Weights of a small GPT-style language model, trained from scratch on English Wikipedia.
Architecture: RMSNorm before each block, tied embeddings, normalized queries and keys.
Training: a variant of Adam for these matrices, 731M tokens, 5685 steps.
MLP neurons of a small language model. Each row is named by its layer, matrix (gate and up: input weights) and neuron, and shows model dimensions 0-191. Each number is 128 + 24 x the weight over its row's rms, rounded and kept within 0 to 255. Numbers have three digits each. A neuron's up and down rows have the sign that makes its largest values positive.
After each neuron's rows, "fires after" lists the tokens most often just before its 100 highest values on Wikipedia text that the model never trained on.

L12.gate547:115176175128148164107128144157132156129159094131102133131136098138156109129136077131125111153129087124076148093104148119193129176108161118159132123122120117165123141127109132114158170066152130132143157103165138183102157104104139172125144128113143108118104105121121165139133151132092169142141150131141141145126147117131137162134142126163157135174089099124151105147110163080121103149100106138106126099115100120129090118150117134152145122101169084146157143117121088153123132152104131136116124153168141150166143129119086150172147102146136140110115128145127102109124172129156117087
L12.up547:137130162102133111143095137092106080154110127092139059130200146143146111108159121186125135085096113112127159148140083078085139129113106136157145163107096145153140120144126105130128119123136137128170086137107127141130099086100185143174136179145115109134109084159107145166167114149140124087161136113142126135141121118165120110131112147152101104116128113137162136169113149160146120111087141196122121141140110151151113125131126105104109140117102130152154100131120170121137112136124114102146147113124113178129172149124117128126130127123162093129143123114109129094131100106129131142
fires after: "7", "4", "-", "0", "8", "6"

L2.gate129:097111133132129142125167104156121147101111117139114128110068133121134142131100130125115104151103131201144115074120126109144108148132135086117155165090094131102130110132097139141121122099128122090169126099080099108118153152130158153162133177144090138099109117118108109158163169127156128105127136110118121160089159142128189098093146068117132136126120086122121124093084135161092113123121121129143124101122156135146085142132117150135137144120191138093131098129138135159113078093114201124092128107128142128112132088115134124130139117172114112121156133130118136117099113100109127113
L2.up129:145138078112176141139123101144129109130108128137120132100139160088090140135167133130155095136129110125167132122119084121103056148119090111098154136111108139118140131105111189096129103120152148145088135133128165136128120148135097113119078098144129122157123206107119134113160130120071160152145108088107112154122140107102140114162173132103143144153131119097148182118113119111138170127126167114114151129108114133116105120127134113092143137104159139124123116111152153146111120157138145176104129110086170153126108148128122099167108115162090168134087118120179105113130163130137133116
fires after: "\n", "1", "2", "7"

L2.gate282:073160103125119169126106103126109140143182168129142140155078155147112089094129136134061125108122059156158142111138137149124114195132064131118124130165129105130128118129144112084141114119127148109147174190080142086140128139127154097144122114105149129168104111115119147148121136126152112150123135147147153123161126165141163168151115137150123137101144102128124145121141132138121101122131120126095134149090109099141149145102121182116147105118128141116130110113093090145139152113117111112132134135126085095125155133123140108105177121113173098087119117146131135120164138124102106081
L2.up282:149190126105148122183109122122122128166132120099115168121122095160104103139140106149126105098138113133135100155104178134133162143091145122152105157120138126134081126153127123103160120177137127111132100191090142113167161123141116119120146117144135124139137100137147162169137114162158094076142133111124150115128164106144154168159140155122129143088157097121145156156127129158145141116137145125149128129088111162118159117128116136161127100144098102118112133168138160115102148128084103082091118112136078126109129124166130113107151101101125097174092116111110172099137151133154088091
fires after: "9", "0", "3", "7", "5", "6"

L2.gate296:108145157170157100158107154200138171124095105131115176131108146171147144132121097120174150119136138154127095107138094139161092145134143129125148142094095109058117113139142087116157164149160176125139080125171123092151127081124124122099135102143080133135149103155090131113143127136132101168156179113139109154120161134095099127109111130140155118115159108175136157141127120107113107165116129148091104124132122100161141122103096117129145159145080144140163145117164123136131134124131110123137080119125134152154132140140107106148113138117106152169102119160126123112137153127147118103
L2.up296:141130132166087113114143101168150097148167139120132104115120139148138120095154159131161094141141125158127103143137095112206104131131144113125126153161139135155119120151120128104120152153174106119142069163133130108151114130159126199095142106153127151132104112101154161119171140128108119131143124158128138140094157162135164087142111122135163170107106121134142125154116164094119133150157112135113161124134122131094168155131131119153133162094094149174126099144144107168117149109114113113127138168132162170105163085134143161140128105103164163130106190151103135094113141145128124123
fires after: "0"

L3.gate261:133097149126154131159166166154120110100143144130141115174123148109131110136105144119104162122145104115130131127166160141121158104099123170124129188137115148113139106078113135082141155103154171136142148106057139126125144129139120146153130119109161132102105144106086081123101114132132100115168157112092110104100152155150127121105183132130166110181116080131135165136171156183137135142114167165132127146113145076106119128115122138157126120148136115118134147138118132108138151121145101157098104110153088098105086117122107111136129064110144145083130125131112116136108086105115124151
L3.up261:098101144102132134118150115158133149112121185105122072131176115148125090126086141121106105149122099125170132085098142129093118139142174145121104152147113137149133154111102125136113146136111114155115149116097166071083112092165134134131119109104125126144095102147093109132121128146164120138139113113143154129115127128119105123198133085144098178127093112128146122096150139119108180152119106122127130176069135120109071135110163096092110134141151143148143161094089127141138132141090115159149146164109108136116164132131130133164148100113144124126103143152100157140140082121114156150
fires after: "1", "9", "0", "–", " "

L6.gate385:104106129102142116078134073121139110140172158127106144140143147140096103109150115068114137157108122100161151111153138168145095080093151162107129108119087111149147093143154135156143142141141153143100149085142132158119106089167134107126115136116104171129158099128139107101131183158145107178147130130127131152124125127124147120120187087138130095130126109141114133149145127106122128175128113153042153150136104131081109182151125127133097110137137107146126141121128135137149116132158120117098129116163145109115117113156096107107116136122135140126099113150159152125155066135154089144
L6.up385:093130140129163166151123093117112136146137131117112139181157153146118095113128140123132182118148134150104141109152131181153158133137132143132086158129071102112131091144124186099126098137140137147155102095105160124129119152125133095158112120139097152122125134126115131125115148160135143119171112139118154112138138137156149131078139127129110122138145177143155122093149091122109131108089104115092171135036090164148099142116124136126136130144161147116121120121112077163141112138147101136088189182136101131113123114129120098122143131129127120140150139130173164124185164143148124132
fires after: " |", ",", "anc", ":"

L10.gate755:134156162109128156087145142136113153166128136129131139078142124132142151123124112150143122148168107129124145151118105132137175134114125141153135135139151115098106152077139118126181114135094164129124105160165091116137087152126148115152121130159094094077149098154132141117137128120117171141118146128112117126123166152127158109132105109101114105127123120133133079133120129176173122162143115137136113116120170150133109041114106117153164112121140099140083133108146115133126179082100111157097118107122121122102145138159117117180121084126128148110090080101188143098144139136178107117
L10.up755:129142120106108131099113106148104164158133172108159130108163098111117128128136134110108087148166115118153107109136090124139118191144143122140116091118112084085128141116155096137157125147147134143170086141104099120106125160101128101133109145113125126145138145127112164150165134094110122118138132132102096142075145120152148113156146112164131114139140110137150089100151114161148180121133127089100153111132115165163167117092105156180130080136119111131139132139126123171072175114082123110079148105112173122143124153113120166127139106111116178119158124147159142101114114142129170097
fires after: "2", "3", "5", "1", "0", "6"

L2.gate404:140102135108141148103127100127147153096103124118137178090124139139115143107135133108123115143186131133133112127147137118128127112132102152093104154126083141132133129136141094107111120120122115116101121094166148135093113086160106134107128094166101144114172132097141124149167164155143126130183176109113121154127159157150116123118163104124132152167141080150156148077093094131111112106098128106073115148125105141141102142129076133131123136149128132105168118161114144068138139136130088093106111179119158130113124113128110141185116087183129148131097104171149153128093128156144096126
L2.up404:134114127110107105129082145096144130097108129133130062087146161106093107150150147152151147062131106145112148136117108159137123148106127120137128139139130126120091161117141086150150162150185145143091105115056131099138086131139114182119129100151135116170148100132148090152163138111125075149157118120126150121156097120128126122101133146130133180106155124098119132134140165073136121116110126141122149158120089148114142127119103159111109105105120155117109147094150073101159117117109135124122137126082106168125150138120089131086127094138139118100094117116092146153110138109152108118
fires after: "0"

L3.gate739:149146114107122134131177113114143112128107158168101195121169102142186152137191158142150124105111148101142148144088104137124105146135135176098099174107147109102077101126095142133129129116152152120107093114171093153165100153131136141099174124116149120153126106107124133118120139119118099165132147126125110119092172146124111114118150134115115153134132103134089129144153128114081173120073142148103167132108158083142103147128110157156122126155138126141134143134070143145154155084116100124146106105093122139137121106137152104134127145105115102120119096119135098114104098121116094088
L3.up739:125097091105142145146165139168176132105140147163131132115162132135149152119152149078128149119108140099124112098112096181118175105135157133123150136121146153132123084126116122084148107110092102118136119126111101119130158130151142140095145141141077105119094118073172197126139136102184130090120092080103110129091142169145136140118111125117136166120120115121132152133156084128125148115119141109141112125138141101148111162146146135105144113174140113113131118117117137103100141077115117130136169084135091137144174096136145085118145128093138137104111161157168132138151165170127144111
fires after: " |", "|", ";", ","

L4.gate657:115148105129128088160147130136128111133092124128137110159079158139153157147086133177150148099152105111137134141129143145119134074110123147103130119153140170164159183147127166086131133140124117097158113147125157121144093161079095153134169083084092097112122138136112135171135145131140152141158121103120103115096113097127157077139105135114146115125118133189092130142124129135113110155110134089187131096114150115146108109166146145090117140170115132180135122136160134120135143130105125128112138120153105098128176126124132146177134123121134140162157121121141141139166106094130073136
L4.up657:112128109115179114092165139159151128118120138090141111101114130142139139140134090134120116110108128120125143170162157150175093158119165101155125169136126158146130106140120101087149126137106088087121160114116146109098163104099138110132155146121125133109128127155133135156135121103130106184096159099136066094092129105142132158125118155136109128113149147078129078101165114091119173122142120116118172124092122147096132142088153148135132088145162108162118143123114067119132125121117119140155143107078141091117127103146104128141152101082142103113155128113083118136185121133130142096
fires after: " the", "9", " The", "The"

L6.gate152:138121094121164162175154079118117113096134136150165123119147109116119131169141115077065151163133113097117146103129113124188138134102126154121155132104091116109149088117133136086100145122109150137116140089150131098183116110133163108167078128153134180073134150117071139117150118141103102125113139092090144095127108164129116119062119114117115126129100170172097134139132167088111115117133128156108150092127110155129096136152121147154130125135153117151107140145129122113131124126127143157121123134135103114130112109117125151132146112151125138100115089172159154140153143155159161105
L6.up152:118129118134151148116132107130116151150102144154153115159130140139133103077112134118109110148123127107115148098108134154150106103113121147088116176167122142132090102185139130131165099092097144121117107083131114073104130171161124146117125112103094142148132130135133090151120144153090160146117136147103120140142141155145137159126114128157122136102129153121102159120140078149086135144164110139133141071158100139155147145104167150130163136124191115175099098142125091103119158101128181112173162086153126146138150083137098102148131111133087128148131156133134161096124165149138162114
fires after: ",", " the", " |", " in", " of", " "

L3.gate345:103130146095154143134145123111072158140137081176136168165127137158138134077111178110145147152142140148130112138113093105127142145153157128094128124132109111132105097148163081144121120145140133119168126159155077097143138098139151086170133124130090114121109105167119101118090151149096128094153089122112107114132080146092108126109076089115136132132172109125138106163102145150096113136112139092156134138114132121188129115114145138133149079137078140122175142169106150119070168107113096094125113133110140126147138126139118112113113100128138146157135118167118105112124125140141144111
L3.up345:140160152138121139161094137139118147116127143170085115146105150143111100079127108141129096152099130104082141129157132143122146123104150127143122134168160119103138173079094132150119132135156162122127072104170121111118109110123143128147129095096129103136155126144171104110122158088127181131127143113122146135114124127123145113118122170070100116144118156129144101077124121097201134131131116155119150148116149098170148106086097075116107131136139144154120098153151110166093093114126107088130137124114166136112091167129138125110138141131082135149137113128145177112156098136127083157
fires after: "-", " (", "==", " s", " I", " sy"

L11.gate702:144130110132085139100109108129135148118156141128126097101149136155134103129136066115096103162134065168126119109144148148153109146141164117131127132154145155154121146132072111119152123157100144138132108101170122151144103139136141138137133116122103113112150118140086178167128109180093109196153129140101171152166120126104149141139124131157145122142110111089141150154142132114120125091143115127104129124071117166173157109113101143126163141149142158129139167120125177129134135121084116121136124145145083141116173147171159108154111095118155162119125136176136131168167149133137156100
L11.up702:103113105129129113104138092123108115107104113127141176101106142117095099119169110111120126177155088097103126098088124140104134132156124133150119140151161127112139161148144177099156155086109128154136121146107147106106140108140142099118177107123135110118143181142111161145153137147160116130177171112087135086126172093135161101158131119117121110131116114093125138156095157121107118147094147145103119142130136139146143125112149131154123144136140133135112129100138174150089171151125121134101133159146153115136133142143129056151152156119158148178159158142134151124150150057107171091
fires after: "0", " the", "9", "-", " University", " of"

L4.gate332:095117140178162075186135158136107130151119121086143146140136114183116122151133117155153149142129119115122128108149082138119151152115131130134116177096153104151118157096146110097130116101106119121145122152142116144139095121135115202106140142121118127140119142165139131166150136141158207127152137116127086099122145146121150088117171142100140105123128113084137138129135108116160098075108161133148123077104109131094147132106096144140135110129182128132128128117123140102127159102130159110118117153117156112146110144092134138144153127136129126159109137142173131063172115169096123087
L4.up332:119122147133157127152116157140155128162103158122123123123117138160102140165145116114142152167138128143191161132141101140066174147105083119131117101111109116095136130130128137142069154130115147125123153140129131141123098146155141151122162152051112108117135101157126140135124127126118124108140154125114155099101147159119140153170133087135131136071122168146122149136096162149097123130149127168132126118121123146131073072163116127127140122118139080155117098128137159142097144149157160076083158132111128102145086157100119161119141103142142195150108129125114102112116108091155110124
fires after: ",", " G", " T", " H", " g"

L3.gate452:118149143183093159147146110120133147135133097157106139059150149178140121120103108145175155124173135129123137150168136160156164119131112103109152162096153087124126124133134111078144138096110144095145154126122148112127134098131096154140149105097133159113130147153153148145079167137144169082124145143082112125100110128128126133145133125158147110178141146127119116095154097146098100123118182108119137110117123140122092103098152140143099140157174119106132103085133124151091102172137123136118166146132127125116105121150137168206120104139085143136138144133152111138164114128123135106
L3.up452:102135149117126178124134159122143127121105158167123155145115159111106113176148109129109116102091114123113119125143147123122103136136114106144103177073125149087101077104122130114151091122134128148141146140146139138141116129098109167102130162067123094107116110137121110135140120122173155123148136123102117127115105142103123151110108169120127125124081103104087111161157140140107136132140164154121107088079126157121102128117129151119126138094153178178134152096155141112094098128185180139080117094130107101171140132132144153160143115137114154114084134146156099116155106190127128153
fires after: " that", ",", " th", " but", " when"

L3.gate468:132145182127145144084148127106093127105138118158120140132089111167140120141113152139115116123140138141133176151125151103161177147103168091127124159090161103134107083163123125104125132099109152122101113141136107134185081103148152140166152138085066094098104115116135150164123121149132147153112091121085104117133131122120155119111144142142164108173101151128112103102110081146123125145095143134157174120077146150143106135173134108155126126150139118164147129093132090120076140135105127127104120112105141127117120134110139149124122115149135191126114143178146095098142131145149123096
L3.up468:143113110125153118149188121133125162111095190144112139162171098098142117159129125188117135164129161152149123105170093126120131099156130103175158120114139079103151085121092140170117127114130132124161149102150149125147122141132148134125126131087146144157127120128122150149147116130153151134122126175125150138137133078096090115174101178176157133106146126148104109102111124061066147150138137121148144104146142146135096146101145123141132108128125125085119132156153107106146135118119138079117138150140142121116129110105106109086153161163183116110161146103133121121126102126111142123
fires after: ",", ";"

L12.gate608:142136153135099130147134142118134170110091151153108129127091104110100138144105080119186123144155098123146113114105139151171139129129120087110136136116135124136134132127152169172100107137103129116128157144136140119127082123162122132123157125170159128084142151147126089121124125147106159063148153151137093122117165135156092096110143143136134156171122157104116097141104140129137087104102122100150113174149104081091089110148138125147097124148132111096108146164121153170116119159081082137143121146110143109127103140181109197121120104173133121110134087149140117125134148146126085117
L12.up608:141121148146189112159124099096127125130113101152173141135160128078134165149123109113139140148123151131160147152144133120127154104161131102199124120117107117118116124083164135114121131155199141097177129122121148125124091159149122100120103181157121134086120119152132132168153097112157122125129118083123132107144105081146130133139126117145138127123092132145142165118163124115174106138115118120149127161115117115134103146109122142129111087161144096109116136138148142178106123086123142131167149141117053116108155166123120106104151129094128128115103115161123163086138153128148157073
fires after: " ", "\n", "1", " ("

L12.gate225:080143153084174111117101098114126105118116123129086110118100108085179149122155152115134113143088106085102121117121120094129147118134158127116142143120098118143143120148107070111122117174110135110135110132132141086095120126102132142112128159168109102144103109081135138131122134134131164138146119099157058149158131097159085092090111138075169085160129125086132120148150126133130117171143164124131122116116103137116109140134089111141146098134147148110133120118104117118069117135158163099087142144152129159154121100096096098123117144136085118103154122115147104166164147130125098133
L12.up225:126155108126145134086126127096147127086078123157145131104114154125065139160139119121144093102137096155175132125128112144096150108106098131109144071160129121119137141121113133153124152090103122123105117114135145137119129116170128146094138129176107120104137106129155100177166126144171095154185108112179178115128155065193131097139153152123141154158132099087125165135123077128146150125120130118104125127146096105143162108126142122079101134125105125088126152174097138096108104128123148105153141166113127132116117098114116136126133159123106164125100120142104134131121126098105130148
fires after: " ", ".", "1", "LB", "2", " and"

L2.gate0:132134117094094145129117092140156171129132119163115176088111121135147120141130086114130113106068109175137107159143146152162111131150126130111077106118160121133118098112116091107123199137092129105158127162131137162133125135120120162145125127158077067161115170131097183132149154152109121139105139114114122122085054160112096145124130104116127141119108137108085078162098134104149109121135130105124088096137156158123115133145123117116169142151127146126108098119122129138087132151171102121148114103136112131146129111109141129119169126157128134125129133102157091103159127130163108101
L2.up0:164208119142111158106169145129130127130161154143179114180132116168138155087157091101170114148110117112138121090125128128146143163120132135150150178092096082096098141120170111134164118140158124142091140081119093113119154123136163130071172147089098138122137139120127142104166116106143145133128140122113116098122095131136120134102149120099083167135140134135122108141127079124102105151144117119117132101113116143144077111118118159140150132120133103123112101122119134117074099105151147156088186141089120151112167141137139097137119133137137144073131123109142144119152132120116123133
fires after: "\n"

L2.gate286:131093135122114151112124120158133125139110124181123146146157127130159154088127121093130139163138102139144143081101120091139118103113109080102138135102129078106129112120109154143109109124172144143121119117147152128105200180155143136132122138129091164135122152085135139131106126139132095120098153061137126109117174123057116113123133144093056114138148115127124171142145129104093130155128142119091125119148182135153084129122089094128112151134140138136105147134122119087115132145096141103082109135106157130141145119114124106088158122086124154138138084168134134103110146156120148120
L2.up286:133108156118133174105127123122128128157061111144108151131148184117169133115115122102126154180149149162142124123129157149137111116152096142141132169086121147073104108137078135128142113112147129184124090136138144117108152163159117174124118143116149112114141079155146097150121126097109102163119160093128125111115117153076111110115105133119081112139135126137115091134137141147114115112114125116088090119145135140119134152128094127157158118136047159140082141116114144139136121164112154148124097078105108093146119098144135155108170111130093158151128154137129111086136131093122123099
fires after: "M", " M", " m", "P", " c", "S"

L2.gate547:082116120148115151126147117137157091103156127125100167106072135129098102150131164136114092100157076117131104126144111091119112114161134095104117119113101117117123138125158128068098121129112140182161141110164112114151093095116147140133130122084145140151159145146091134082140132131143130132113127154107094105092152125114131119118161113111117135123137098123145140111090155075123130096131107090131150103138174116144083104149111128131138150106133115112108110109168130114108088097119115123068129171144133120148152136142172125133132083174186137163137124184119151139138132101143084134
L2.up547:140125111102121096134098137146097087175112106123138146110148124121097125137128123105104142149085126080121130128076118121144124099124122103126151122164098117090145162124138118108115137132111095142150097149105168073107144139158124102116138168118172150132184167127139144113110136124177137132119123144167145119104165158121152122177107119127113149131130121098109129112161084169113081123132133128108149092120155149130182137159151104172145146142119127086086122113110137140123107092136127136126176072127105144092146143158142151157112129133133093133069162128162141144100125166122102168
fires after: "0", "2", "8", "9", "1", "3"

L3.gate318:133104142113134158112136135123113146146081085154134117161141145201128153175109154172140163163152088151131137091150150102136127062151119088112139172132129115097137099167103082133106077111110113096121124131135130107131100098129097194148130110097078099143123103132126133140119146120141183137151163112133102097117106175117128123137121159148147115116136143122080121095116113117111128148093140127136135101138152105147109128160122149137125153126149125152136131097171127088144162143122159137114153134089132146144132113107123118159093134081149150139115146143150109111167096141130091119
L3.up318:111115123140126161158139155106106111163153117140149134126134138127065091139147166140141182164154109112126129167152151140160144058158144087082110191092141119099101085143139142122137131140151105126149120098134147150152082110090098133087157153103126141136095137122104160180105140150169144136098138115073135145126116116153121130131153156125172141123112150134089084123145105142124129132102155149140106086125119117132128128144117133118152146119152126097114134132105119102124132133139122091098122110157113151131150120149145128139123109134087166140119116110182083143115129181120081104
fires after: ",", " and", " that", " but", ";"

L3.gate430:072128120130145077110155130130108118156091111117168105103146166153155140128130133161143144139173133108155139113106125146106145159116149129134132183162120098110107140165162136114108139138117122081087158116145086157111118137095137161095143124146096093082090140126117117158116111136124144113128127115106092136084116133092119155133134146121158121102111127109124138162133165116167153134103140156161138143145168128142154072131111125139101098124122141120099149135150105114090156138151114128109082119169141148149135112207123098160129147075125097144121103166173178114118120139130135107
L3.up430:146091082120125146147162175184116093108132114107144142158134112142086124141140125153166142137144126118105104150168132113107108107167124145130147131140128119127127188177121088067062143159105102139143099102110116109165120142062129086124132166114115146112099096184112112156092132119140177150165111148115144102115125108132119154113127148154135120110139158118120135154128139135137125168128175098161095089119131143119117126109163094113166080165113146167133156103135153135154160147125126116139119122143120117138113149117100138135124136164130148113112140094163143111162116124122110108
fires after: " the", " The", " he", " ro", " el"

L4.gate681:129167080141128118162140164147147142146077085111146122093101134140161135134093103102096148130139086121123108122133121152075155156140138080063088139101116128110118134123132104105110135090125085152132157079097105136141120087133126140080129114126071172133096145156124168123144147157154153145110148108118121132099091104146112144147151157129158112145148143115116150106116145143117148102145137147142159077131175152126167141135145118120087143127129120120113141102141106143104151133135122104134092121159117073154126099136097130139136128146155129114138146151202150121165139118114111104
L4.up681:090135162108136122124148134139132097124115090122142116105144146132139162147134104137104134136127142137134165139143109136162142106144156125109102149143107087130126183111128139130157140119110100142113132118186142128115114087170101176115146126146134086114139149102134130102132106153154163137140141094094165085120142057118126157115157156125126123117097114129108125104150135131159121161116105125124130120116114150153076071119152152126128114162159138119107166111137100083147134140126098161097103109132089125149106075142132133178094167112136137102088115126184085148182162119126080111
fires after: " the", " The", ":", "'", " she", " at"

L3.gate351:107149145135107134147115134133157169119113122117116141117129145153146181124130101108147136122145101142141158089161112158146132103133115109080097147109137185104137136143137169097130078156104163145148121140134145147137130111151149132119114139116090100112119139182107116165099121134154122132121144121130073127110144161123151103129176137095135122157124130131091177100121089114096110125152125164146089141107190116140115117135081086138126109108149164112101148102152122134140119118088111114138154099090132147157156160147134084123121148164147127185113159128145110124167152097068131168
L3.up351:125092116092123112084165149097117134131171110163161146151109127150145118149147137135130140100140089153116124132143146165158154136093137084100079146108121125167161121147093139108111125127168108087097144094115111144138114127135115157087122093097120136141099137136114129149136161154144131154119086140113091092072104127193159180123173139114150107107111133126087136122113100124106125152144141146121133092109119085142111135170146132144140070112124116162097195117138096107110123134103157143125142089106114150122108129159145167127128110091144135132142136133108091138164148115122100115
fires after: "0", " because", "==", ".", " initi"

L7.gate416:104162122118172106119180110124103160099111143107094148161139090193140078086134130163114132102153120086138122158128129158175161140108102111095142174142116136134151104127121134118131144156132135094150123165120151138106100079087123162115115120115102107096153092130072158144139136148100155118085117102173135187149096118140113143113140155120167116132126118137138132132097140150101133140106135151147127132134121139145125102141099096130111189132132136177126134112119115117114149114128100122122096136168120121143089141182100098126153138117160133165114106191125148130121108119115148136
L7.up416:109138109128131173113106103134143151102151112107126139157125159162135119159110118105141191147137106105172089126122113167131104162112128143128140145126141121149101130122103178152109115164105173100152096113118149124146128117068119138111170118132170124131149125076140134103129137134157100106114141147176132141116154157157150083150160110117132143099115135140130114137095133140153101123143139165140084118105098141152126131103119101115126145088162127107084114157138099104091131113130131126087109117136169118128105182135145118165131176149092138158073119174128133137119105080071116120
fires after: " |", "|", "9", "0"

L3.gate206:121128103151136160093149087129107141155154141166165111138151130142145122111167161126073153102127098105156096180126151123152091122118121085130124136147128154110103113134109111122108136135140140115185079147160149102180150134150116150167088084138113158130108115156145159117128163158134106131087113109115134132122119103165131105134120131170148117138131140098134090108125130111116138086107112141120164135150126108182097140102096174118107108142147139100162142137141118114087168103122137103176121161143141113124173140088114116142144073164138118138143086139100148129104157154117162131
L3.up206:123137137111162159130153139126100136142150139151173164145145135171111141131117129108084139134127080095126106183142131108123140190116142113117079130133129153100103131124172099058085121134085119119137108138150119109133124092100143163133118089160088146136120131135154138144106200146095101126104113094141120130119161125092164125130103128115112162125149114131161122139113142156115114127154127155104134127145173134153112123112079124120147119154151185120164138139114114129097101142153122133141119161102134147118173153158153142118161145174144147087151130189137155096120144153135110124
fires after: " ", "–", "-", " (", "st"

L4.gate4:118132172142167131126110141185152136113126080130150146180123114127142100167110096179163148149146113147131125119115132149148153111125100100119144128154112095143130106168096092116182144105139106093151146126147140125131114194113128162145111144126080128110092088104128106143149125154136152177148157142110085142117129159152130124132123135105106094191101141119120149117161122071121114107103138108136139110113132178174147128127135121131127126168109137113153124120152107095124134102125126132110124097105133102144162098140149138159161127129124119096153121104195113105129145163180136097
L4.up4:154118144163118126119112098157119156107118147146113116117133105152167135144137096131123141091091095148147122170141151100189115153145086137112133174146124151135067130109126095103137159110145125080120128123159128120068111153133114141146134131090097097130144099077090103100176140153119127155112123157094125141139137114118138121113116170101109156146092116123134081118144123152163099146150163159158147079093164149108123121124153154138090097111139145134157121167121125095113112114090109109126150137143089090117137130151146146136129116164119158090109151106141099105171115134120103090
fires after: " the", " The", " Al", " al", " C", " An"

L11.gate368:102109165138109108133107118135130098128144159125139128177172131136132147130115129179133136107129136129146107131133125084152126134090091166127136133078144113105093135127127134155160095150161157142129119155133119108140117184088150088164127177110120121150139120096133100087101133117121144116081177161115116152123146195076110142138133127097124107167104086092087102107086104114128140115115098141155113125148145118179098146123076109160112123175141144145150137112152089113138172124142110136098127129115120132101146132179097125133105161145137133149129143125173129098137130146159111108
L11.up368:131118137079129189184137154126100123074136107164120107071118129141137140104179106133084091116135141124123146124104118160099128077109128113152136104117105113132161134124119109147100143147095133112112159135119113136099159095166132093147124141148124090166135139117105086092126172117144138120090106138129129149107103124124095146126127116130111071096151114112112082072133095116127161117113088085119111125105143133143136114111128142151191116085109124104127138100160100123169159119120118131202154099125144128122144120085109123147110127134111111132135106107144144125139147122111121089
fires after: "0", "1", "2", "5", "6", "\n"

L11.gate494:123143157126130083138119133124100113138114064131118176134093132170161128141119116095103158175125116158155124120109161110118112129103104098094141131145128108101122130127172137134141146122120138132096168174147132135182149149157096101102091169108117134127150113160134162098092175169103139175140140155077142105145104109100147129109128112125112140124132130082136122159082164133130076138069128153118116150106136128099138138117129130151128120084123109169114146121135151108092117091137129128123095102161118133110125097171113153109127097136120131135169073090101134143138090105135132118
L11.up494:132133121145112110150153141122125153132109154146109143106137167151105137156122152110159108129100136115131141147092142134168165138127176105153094141142103127103104096170145127086138117137142087073091136115103133149125122098118177147156118130078137074132104103139109164117154133111128139095118119169138086125130106163111171123110124131079126147073171144140148106168144112121150104106143110155120172136168165120111108102122127129105090128116093132128115106133142135116105128069093141158160120168121168114091133110128129107169148128136137074093148139144132157126138149111109163083
fires after: "\n"

L4.gate404:141136133143110117124148129138151147156116129086139149119094154126145107098135105119112094196136080138100130120144109080109118124147172141142145141106174146109121104137137109132136110130142114136132099142161159156134098148112113166150152138153119098137192126141106129124127161145134139152085175092154122107117139106136150158090141142138127146124164075109111185088112135144151130101131137118102097141120124130122111099193076101129152191107113128097130134117146140117104103183095154088114125162105146110138170121134103137157121128111152083157128093156166133101144114119117122111
L4.up404:165164094123150156101116086130147078093124182161118129167134136119161093123115130141152110145146146137126120151109125116143135105180132118124209142128129095117148111150090142129162137134122151100154109139176100168110138174120155147140105157118128110124125116091137167114137112104150049160073122104108150131152150079135103106132143103106143149151158122120129129133116096115126087135124155076129118120161117138142197155113137126103163147126095116110120132127113126109146131136125122135158120130141133119165129129086146159093115147138119093096097105107132124127110166140153133095
fires after: " P", " C", " M", " c", " p"

L2.gate726:107170111161137115130130156177098100140165136189108114130094138140165105143111084111125151065114100180149157136134142120133168119071144068165088132123150159147137153129100135121127135086127132110138117155123138146153174123142111158138105136156117126103107086146146142175123110155066129143144169127104124154131107107175135094150121106124126150147138180158112189118112110136135139136111133112158138155123127129127131136161148148150128139133156130159103128132133139159121144142121117127127113092107092128146108133165106113115143081127136183150143129148124126134125091137168095113
L2.up726:131132087109094146126144125106145124121090120139149108139134098138111122143120141107093089094114136114140062131121142147112142122130142123139132103145170138121127117078094131156137173135183169157138140138109131165157104162188110109128148150144114115123112128112088176149122139103159178135152105148145119099117139100157104154133146142087111143114079123131122166104148165093092143119142141086143133137124124103103110121170103142107124082116106120142151147155100086129079175152141101119159136097138131113128160129116155125128119108130179122132088115144114084114163129106153124189
fires after: " ", " to", " the"